{
  "d_model": 192,
  "n_kv_head": 3,
  "norm_eps": 1e-06,
  "rope_fraction": 1.0,
  "schedule": "wsd",
  "final_lr_fraction": 0.1,
  "doc_mask": true
}
MLP neurons of a small language model. Each row is named by its layer, matrix (gate and up: input weights; down: output weights) and neuron, and shows model dimensions 0-191. Each number is 500 + 50 x the weight over its row's rms, rounded and kept within 0 to 999. Numbers have three digits each. A neuron's up and down rows have the sign that makes its largest values positive.
A block is one neuron, or neurons of one layer that tend to fire together. After each block is what it responds to, as a language model described it from the Wikipedia text at the highest values.

L8.gate56:539460431509444538446489530567485482487485545527473504496474488629476553440517470440512474536493579489510546454519531498493470503396481458541490500495563506526497488418527547556525517536540539533550592544575485463521549492419445502478633608468490532469451602529531398526488502537479478572459420519571472449478500508486496482525519516482501513532524494481463513517451503555480450517423617361462553433408426422432508415556531497507392448496546462507560506534503363422554497508529461458460480436527446423563477500439631556446516568480516507520551554518579500572432413545557429403
L8.up56:523435503529566556497556490451521500415456503515393516589486533547412529464522514456548504523480610544501473407511526564505557477518510584516401492453478508457450489418580508510562522527546490440490475462451432533561468436556539605506547488586502448569399557443549529463442404527457557471520429497504620527424462537501539523585482496520465547465460469500587463478507585493368480472475495551498505418512578556503468514517528463445534488468429468479538520526471382527454494458454535569480486458496490433517472603525557419436464529412469419557552443454536558447607578488472503564
L8.down56:447539499407606495490537556409559504439376548585483496472444542581484501474478529362493527544524525543451546553552470534499451486572477466471525570468459566563522542425495522509606497466520476481569561408471550500521475501466475537509562492451459455512430452529452587413521407542428531505526420489603520510472513516545490619620514514498433529504427518562572552559451506572553469521451493468470502414499558511547520474493496467482505483498551448525630494361497509451501452456463554541534474498477524512475532583524591467487532460461491478572498554417596490541478542507445486396
L8.gate144:527505505519508446413561550525575483467485538535553453492508569476542457512530535444570481503446470458526442542484428474501465479424402519556457449416511430505524561537503557439455544527451525465471503541460508401549432503503517472486554519496560505464492396601458543423398525565501452475524553576557503584467475481502580494486453541404532568526458426523556556438523514476372442506534491424474461528520497547576542378423472458548507513561472570456507547524499537480588530441403459525544530349444449495524496542413520438491537477485560470578601561488512472573498590449453526581
L8.up144:565560552513523498474640483424531427487447489466441477530482480511441529532504463460512457492487425544543518446465504418404464437510533510551437576505514540551488548488459521481511475537477478546434584515473495506441559540532563509460498508523584492476571512486533513515547521481530543451407526586537442471557474610638586433509517533510451515496459507486435509540509522492510482468446515483436408447469501406562548474472532527540428553439539444441525595520473618618541464488412472475379432524342475588451428526550517531450537431408484537513542464531480501472544566478411557517
L8.down144:512530491523479484459540512419490470503515470414500491493432464567474368527544531343464500527485555569491490477490469462485512445473472450455470576356602471488489457539481535471442480505541487477485505494491533508442605481542587501399576542538543607493513476524598397470527497483545548520481567549543464496499466554507449432516469471518485496548573475490482483499486565456517511463483388469425613539463532445478560517467522602500333626459546531475500570490610539605534525492511441596478529545396453526547464520486475483500543480453542521495435535461487465514535523484420548555
L8.gate279:501478452405493512554507507558540476488502475523460512552527490545462521407495444442571581516553581480433574564475488541519475467418566552522490372490510488471538495501483504467537513498477454463622558414508445492547506452491560448449534530478451485579568534545449387484611485606470482565492428473504443447435415473506555582435466501588499549506480494549555518546547508526532512478394480500508460460636482462550550441493526471494506486478434428455499470547487472493315447567480562443560466582497552484514483578394491518514580478456361469540529514521493474500483581504509511513
L8.up279:353588407435482551568518551560518502456545469567423447567498637585493460533410560462469523455531486532543425486438542463551527454455537462517531490503493561451490522470481548552474571448483460471422482553419548500503486563479441575533539552495451414505496487569507492468437589569457447483442504476530502483496470541394634522592518576529504565597510532569530470448565456485427477482498447515578524419550512496559480468468490392475466498482452493527568506539602490476461426494504472462555516501508438478552499539480507446453487487458564491597571520500519477554633493438521569472
L8.down279:506547469470500586575499546493461496530570488516434516519453463559481456429551512487412520458506537451406459497490470485523523469560613460517492444544518586370498487482514498565558488427424435450613535557590481498476565548419443482513552512512466424521531523585480529545566528498455525514513490532560433406421529525495545621572465527564484499519372548560478488561599538538497479498459529455505513437511507476553397491529514370515553507474457404583478492530506433548458522560501557507533475592574493470528547531411542480506517485513414438580592564563517477518547465448409513490
L8.gate332:547419498475460458550494474558508510593491463506539461461524509594616506468468497507508490578495383466428476476516562476423558445423499493465479501492523525458426601468468529437517503549508524442528538464483525415566449519488467438397535480413424345481571421570468534557477455548523470501481574455602461509486554419445572468483547505382554494564516436513530514500548468517504565539402493459521534460539567449561569567385498535516510490482517540378572475497577522479575445493405488538484566484419429514480489512568570533482464512470536444511507483487512509568567546530524410493
L8.up332:488458512440377522480462509473462475518428439404531489467484546592490560508571464528461550606535518427406495512538469527493444429544503500608427549432480563504523498527448548482522501557554519503516524545511536435616431454488470411452525579492588473480556580513570537462451462560498456623454490542547510504539453528495473511626456663481482544566511513474483509492508504529525504537497506425456405427513607454511392481462541515488504575458586484551528537506536492566544466565388497437474540506539451477612534544461458546530472478474437529482457479471471461555540496521536397526
L8.down332:487557511538554574508412500506485414607435488441541531440514489542459508445507545459551498488532416597455500475445527496428488470456527405559405563574486517433558524432498466519536560492518434600539583485553529452501427533486608557596458570538498516498510616510513466418462507512560492486478445494467523461419474508564501492494494576496519541569394510475382548449482622472566411514400473528476450442463494508469458427571498512397506609428570531601502479464468503506531430585478481566505495495473515498567481503524531486618536452582487516500475463470439514503559512504508527457
Responds to: Early word-piece fragments, mostly "sc", "c" or "Sc", inside longer words whose ending is easy to predict: S-c-ientific, in-sc-ription, JavaS-c-ript, contin-ued.

L8.gate203:559519395472466554555575509520563418484542458509516494544535483506507564512457518481561412498523416490471539546479474553475536522542467435517541445426567534460453491500500400525464457482434446471602521546534546500526483514427457483494509555579430432531503465634404476532461457465480494528547504449537515573532468518437470504418473452460532477487537486469401503533393516439568537566460581581577583598601551479503588521519421576485522504558465508441464579454528419466509473527521486498404513566455469404581433584524395549507492530495495421447534494485507438491563566438476494409
L8.up203:466539530532477585490490459494530472458484473482523373487591545525559484530614525547467522455410524438581409461414537542461412548469530534614478548511427542507538404544505498574576451553484495544463481596465498373500469539559533553508526461427399511523477512479447515549565518447445556445522560555508511455535472508479543522456437625419540521495502538465524385507432534603505557508571482528450527537534443482552454458416571525518519494436422497490560608511425529507563557487513535447512497486548457505465428506494528450497503523567491470539500563492547618516536454480512497378
L8.down203:418512484560514519475388473522542522501507539536538435525450462503582528486440596475557487544533501372481526500442465479526464470428475559590472544515550472500495526466537482554513483587484449470461472521569400391485496562501443554590552487428416410532408480538379515495510407518483460499466555489504606515539437585525469543563445570420442502387421512456492540466425472502513478574520469461551568500514439500542477510531529508536415422458429559534643463499423482423493434543496435501542476533533388476495486498474416534459494476555457479467492503542472509434456451429472486431
L8.gate329:511510537526454516490546484536494513481503492435502524385574578450468554421537514483483418468485565515560490458484466481584587549539494444505519452539407551490596498540546534501573447554523521400484486482572474540519488462548593489458540433479488530495469396534473482491570511478427550583539461470487550591532517439433516404524495430396463466473471453533510506497536584587504496543602467496507556347478531487560464479534506411498491505519489430556477498583485570421540507644408446594496469513501480551518482513454497578502556508439456521493460558413519635466527477438507439424
L8.up329:567552507455490472548444513512499478528433592547450522413524376550490526404526484456564527545454474542566392540499437482487499548562445450498508502459469519610501540565517591541514474505462532455446442460490529519483495507472550602445513497449509455566439427419485505571497502450408432541535460607408536468582483581406536522526531545512490441447464425500471502504456537506483401479533449520460478473524467567580441514658439423492601467477528456500425533600395530505550486478544404433540527510484542424545453516537509465536458437525506448502426509448521485448538473523518420511
L8.down329:484469538420550471450441485477562504513389443520493511488520499464505463458586532503504412526547536516437514480537535538543515559484534532526435483396508510606469533534516510516470525479520580486531439461451511530537482588463504603385397448486424404514515551445435556481441516659522500454476396483466462411568544555558472516531478506525537569492456462547547534516508430509537531461547522671534403555493530559492469505498501475439559552445505459470613574496483517509521465563588401515579499514524534574483542426574455477442423456474559505489468491615479485519512467571468486492
L8.gate444:471521409518467506414497480504499483471514516533467433474468517477521483469511541473545393521498449483518505478450426413521555562506486486522479472454443460444493526439611496444536428586440568463478521537500501537509519581537552478525431471452522525577564543500511446460560417478602484446408516534560509502521556471509478525522480511447527480477565503491513568344470462528486435468546458429540523377438478559477501519507494585503420476418504450535490494491512442493518477637507572542491464555511453475413446394537436632492511471434500569384502483461473458423573568506554363405
L8.up444:500462478453478473461483493492467490547433501583459492452595419512509468429462391435451496520521499515507447503468465496561547476573462565557520564609508505532461604448423475537505477457467446410483495510601438449455499560523421526545519481454423569521498481417449486629567463530462490521500434524485580545525454583475524400513558469553575509414525535514528511497543569593568564491575422520424464506605483472509469511549551455495443492436515610377472538506512511501585510519559509430538504486536554496464546573584499563439460442449520580501474614495513542454443430461518534465
L8.down444:514527552441463459513516497501452493530546528484546456503519542464561485488508472506574550573513453464498458503551561595578404605554482462482525435495565394450559534495461393586598568517454534495502513622599509472495397549477458520497449448521544564410520466561527553495534416529408480507548464479478508496517554488468612474468471519526502449493442540504528509502394571448483506497486589537470518511621584456505439519524562494431505399469430572462463579459554483532574514470533499477553515471521524492401489603581463536609476545418522505500500569454481516470496365542521497536
L8.gate453:468483432434335442462579473444479480515447569471525452503515546559498433519484587477593479476521506511587434471444381429528458574528459594569496488532419619596535478433548478458490489557486483529538424429567484467547488528477586441492462463520541467537458483574511546517568460517496567498555429467473464473517451470420470487505533397439517532473478476499494415467514499545526561579556545425469510517562462539593528440485502519524494465514424487550524529462466480498552470475501409474551516491539547451458460422464592550377470527531561454486472563388496570455543577442475439531
L8.up453:563555545494527515396526573491433515379430446449537434532543472460532409545550507437460390547513530496441431477448501490453457524453491359582450444550484490490467455527547431569506475505480444480570522551484487478454518511479553422569522592535449533531559486479505535464529525534482393523482601485505577515505514519441497582440507398478456478468520510495534417521433445524524453522535467495511533464511491485490419428537481513525522520488536526530534481527523606488658524515483393437506511600528527521487418572438439575453503455532538501385397492482509511469548530442369501442
L8.down453:471469465456580506465478455488540554474540540520504419512559537498472469545532493430479530588450501565449491576433586494541513504485527543432522581511502504586474517516559468453520449512504449586540416509587535603452420549558591548563511443492502513530557518621490471432453454432502504466475525478464485563560493540572532559526370578483511515477497433490494534534532521515546414530521510546483541394522449541420415443431607513541498364545394568469498616597451547520509482524457490590473520480427488536514412444566477488456498504470502531462449483610583493515477444519525505442
Responds to: Non-initial word-piece tokens that complete a common English word split at an odd point, such as air-f-rame, tw-el-ve, me-ant, defe-ated, plus "was"/"were" after "there".

L5.gate177:512563549587467496387494437584613505563541439490480392544552460549521469534486441494542505475547475433533539507536462468498515502424456473611503390511561473427441533540432510568507394531466562537599450482518539532580451535541479440405459485474535460484561503542457480578500430499509506485483478435531597359483423499455552488494490536472473494477497516417540510555508506568497505536464458562459510494493460552574476489372457538534425486515481483437509541450465451543456531601422502487585483500501511504501535501468452545518546468494492505436576596446553379518492466482548369415
L5.up177:459515474465431563455517426425448438482528452513509555472540547527463523518497491464512472390442499456410506461506506571469490574505587531570470471574484521489587504470513602519486553477486512480416453551427521460463555399574566445455553557482461422548443541458469448539528460502600530502490502534495508469429530432575468548499614550550496506542470559462479514479522508606530502457540560443689507518459568573535422560479555425441602466539461556519494425564472440508424504517490519509506478615514475535562567534611512558473501523463395500460507454482499512518563462547442562477
L5.down177:619516498491451442536513544563515500600444488548495459536522571543496457503472591530605535492529582456475509558614491497543553532510511517475533488467425454471479471495501509505446477444494471574467416490589510501457463560455539471469499515505543434553515469561491389459504481514489531395549498534468529567467519492475505451568461420442452506505524601499585491495481427526568458530502517469538380517512528486469512626410563496356466557512458559487560460558541419426526473454497461303613492536478515438435536545500535535471478555447435532497426484486502555489521509462470473396
L5.gate179:535517469484408504441562516460640446491487444487528566470534545593435497523439406445397514572560442407467541536482466422506541502396445486498489518589539515529543538472496473453516469555505578532544476577531593445536479458543497459544521471440491476480597491442508482529584465469386497551538517568433578471500414532440535569479538505441478471507587474524473528520526430602571500481489510568530555562497469449487540405431502520472492478515524512484426513490507520580421565521483431440504538592462451548523516527541491488469497469469482517408605639423511478585397521505526470453
L5.up179:575455528503411513487594466446481540557520442511469505534502492472403623446492533378539560449483512542463492467490472470499478428494533579490525524571546483502526481402497531508532563564501516639459442470533484436428468499491513468534542470447476629464576505571503374583586487470502513511510440548517538526433475500533444598515521442462495506487529460419520509391471588537535449523449520571576517605451501460482427529520436534427453425508444426496443577467551552405471561568462492519443392449534437439500607468440537450521543453539523483518488474498471552491435460505523475494
L5.down179:548452455426455467489552433461509488523393597494595515561536511574525521537457506435583487513379439552462438507576523536527423439537416547576522493487506531599583486406540474479471555497585479607514474462470484475462470459506549471536543505423497560517495477525503481464492512606482468523513518525545531519483561464532491579442494478468434588524493451480520497463486512530513534454488558523522499617546556465421535493451537487401408408611653445515518576469603520523537546567422452580488516490466504540443553502504524437525582441485536516506423525513455440521457525446462605501
L5.gate294:426488515470506480422530477548505468451532407420558475464540516538512531527493491435498532496588600454420484508442532446545527533414480489517532473453508451535445441464562506485477444423441608530545454535523494438503502511519428515483496374363539493474450478542512428549520467451484475448538518470427535451528475469476466464527453480401422487490502572524562527457421480543594419451493461485421520492465455453398528561564499582475441483536458600571492495498489491475453435463506514480387448489494537609448511477380521515474558508597439591586531522532454411433427455433544511418
L5.up294:577456453411508378534531471518478462530461540533505508509521496441548461497485396467540504530546458478533530575466525460594552450519464515462563540466651515485416579474500386499516467466571553504495491437560456464373466556527426607511433450533452465480481473549437527666578525466473565552466453436464452471479518494477505515523535471494577472428502504496461442500494564571515421540521529567523557475457537465564462509435475512483536511558530464428506569483517468542444443494581527524490623469556410491588577492550435452516522420507607497496502567520510478465416461488523424478
L5.down294:474516536433441481537473443412439466563391491495462574594579475493542527546607512480552414486408484509484484468510452430523377465470470487521549500546523533491577450464527469525562528533495422504538501487520476501561555536467430481513493517559466541384441519466532579561484517513509542545520480543486480559519468558471556470500439483557385461468538345513561537445467530470441555416500535514530372502600601427511498451519479478462565477461571519515543404526496527622507566501445578614550516475465525469486494577471526450483508401501500514464548564533579443504532530467443508571
L5.gate310:466442384436516496422501511458517465407554428536536528452473392479581488486526508524529514491494523499538501497463522534546440545496571634442468436550511529533445610439439506515560502483482497428523486454532558482446521531438429544496477516449674470666424486496519511462650448507570502497502519460523512573480472475452530574471521535478558592483534541530405537558519518436532438559437566509519510495568496479541451530387462486469504504462490464442491557531497432580513550521478513529488575527445458528490495471507457519587529494429569543426580531510449514433582589481545502453
L5.up310:575448465505497504400462484406557509529515483490463511509472519556462488528470531512537443469496507444421449397369514526459493514458493599520477616518540512510517474585565383435456522506540476495530480551481481510498495547447550512418447441485438574545461531368396448445476480547553477436532601541484532529436589533500490441426492537516460542512471544528463476476623446525548424441524559523552468557428496510487478472450535443454440491494556589395573462613493505469525605423515467525524426513459441543501464459576440453493535502497482522478538635494481547485581551431490520520
L5.down310:517407442558494566517511519539515536533569513416494512542402464512511482544555483565536423479536466525399393494490473558486402525468479404524576487554571548442455463509560465536524548522463502592502548491455490548494509486625427476501597483469399543517617466572476443552524546386468483438614566518560480518461519515462524558460468501498449574462501510480494494443521551553495658485489382482481507510519548459510471506485467564627473485543426468484583504526432532468496454561515501574562495494535508484528491453599416442503505428447511539498534500537483553516433421551480595493
Responds to: The second fragment of a word split into odd subword pieces, strongest on ak in Peak chart tables; also u in infl-u-ence, man-u-facturing, a in F-a-udree.

L12.gate474:442549382537409489437492490557515547520418575495603518562435539465476471500477504530449424426471476378557436428478555465496513519505543474546525408443529534553490527493521441548596440557465533506538397450532498469494486546525543590530535474471477480432501445450453440520454504504438516505478496507490497582598434529460586489491408544445540460469458403494489543454459505506456570546482502513474510508546440430466506565537487516572555373343517472469488580420470509472491506469396498530442497521464511535508473546449500580503561549470540517491450526465528670485539503441609503480
L12.up474:464543574452407500448537452471461590473509532535466450523450501511505486368535474464517447526446474504474553525336559520570565516457471481490513458587585514468583461496589501504458476575465456439574451522521435503545458504558493439518555492488415497529416542495553437565554468475474420531486522457498463494504593553522515477423467474466389517457458532466457428543437592516413465470569461542609516447450417468504472422481524575487451505450533543427440531511474496557458546381531504523509498562410489555540465451516476438473562571568472463503589574454503606501511429451494505457
L12.down474:494449519536499509441539534573462439533534476549519443503463554463511449354561531455507456568416461531538555528480495436446443585510459550507555422525529566452479517529484421444569496501444512526464388509604460507496556460444458617503556486490513473520521505509558441523544503542556499597539487502498466498534426549528524511576447552551599552458479485497441394513474570506452432566527502597528487367417561507428475462511630576569515520507480545602470553503456504521553517394460517509515478477503553517474495502465495486557482524518477548499504533606494600556446397560570409500
Responds to: Highly predictable next pieces: mid-word fragments (sp-re-ad, Wed-n-esday, kn-ow), colons after infobox labels (ISBN:, Source:), and fixed-phrase words (due to, there were).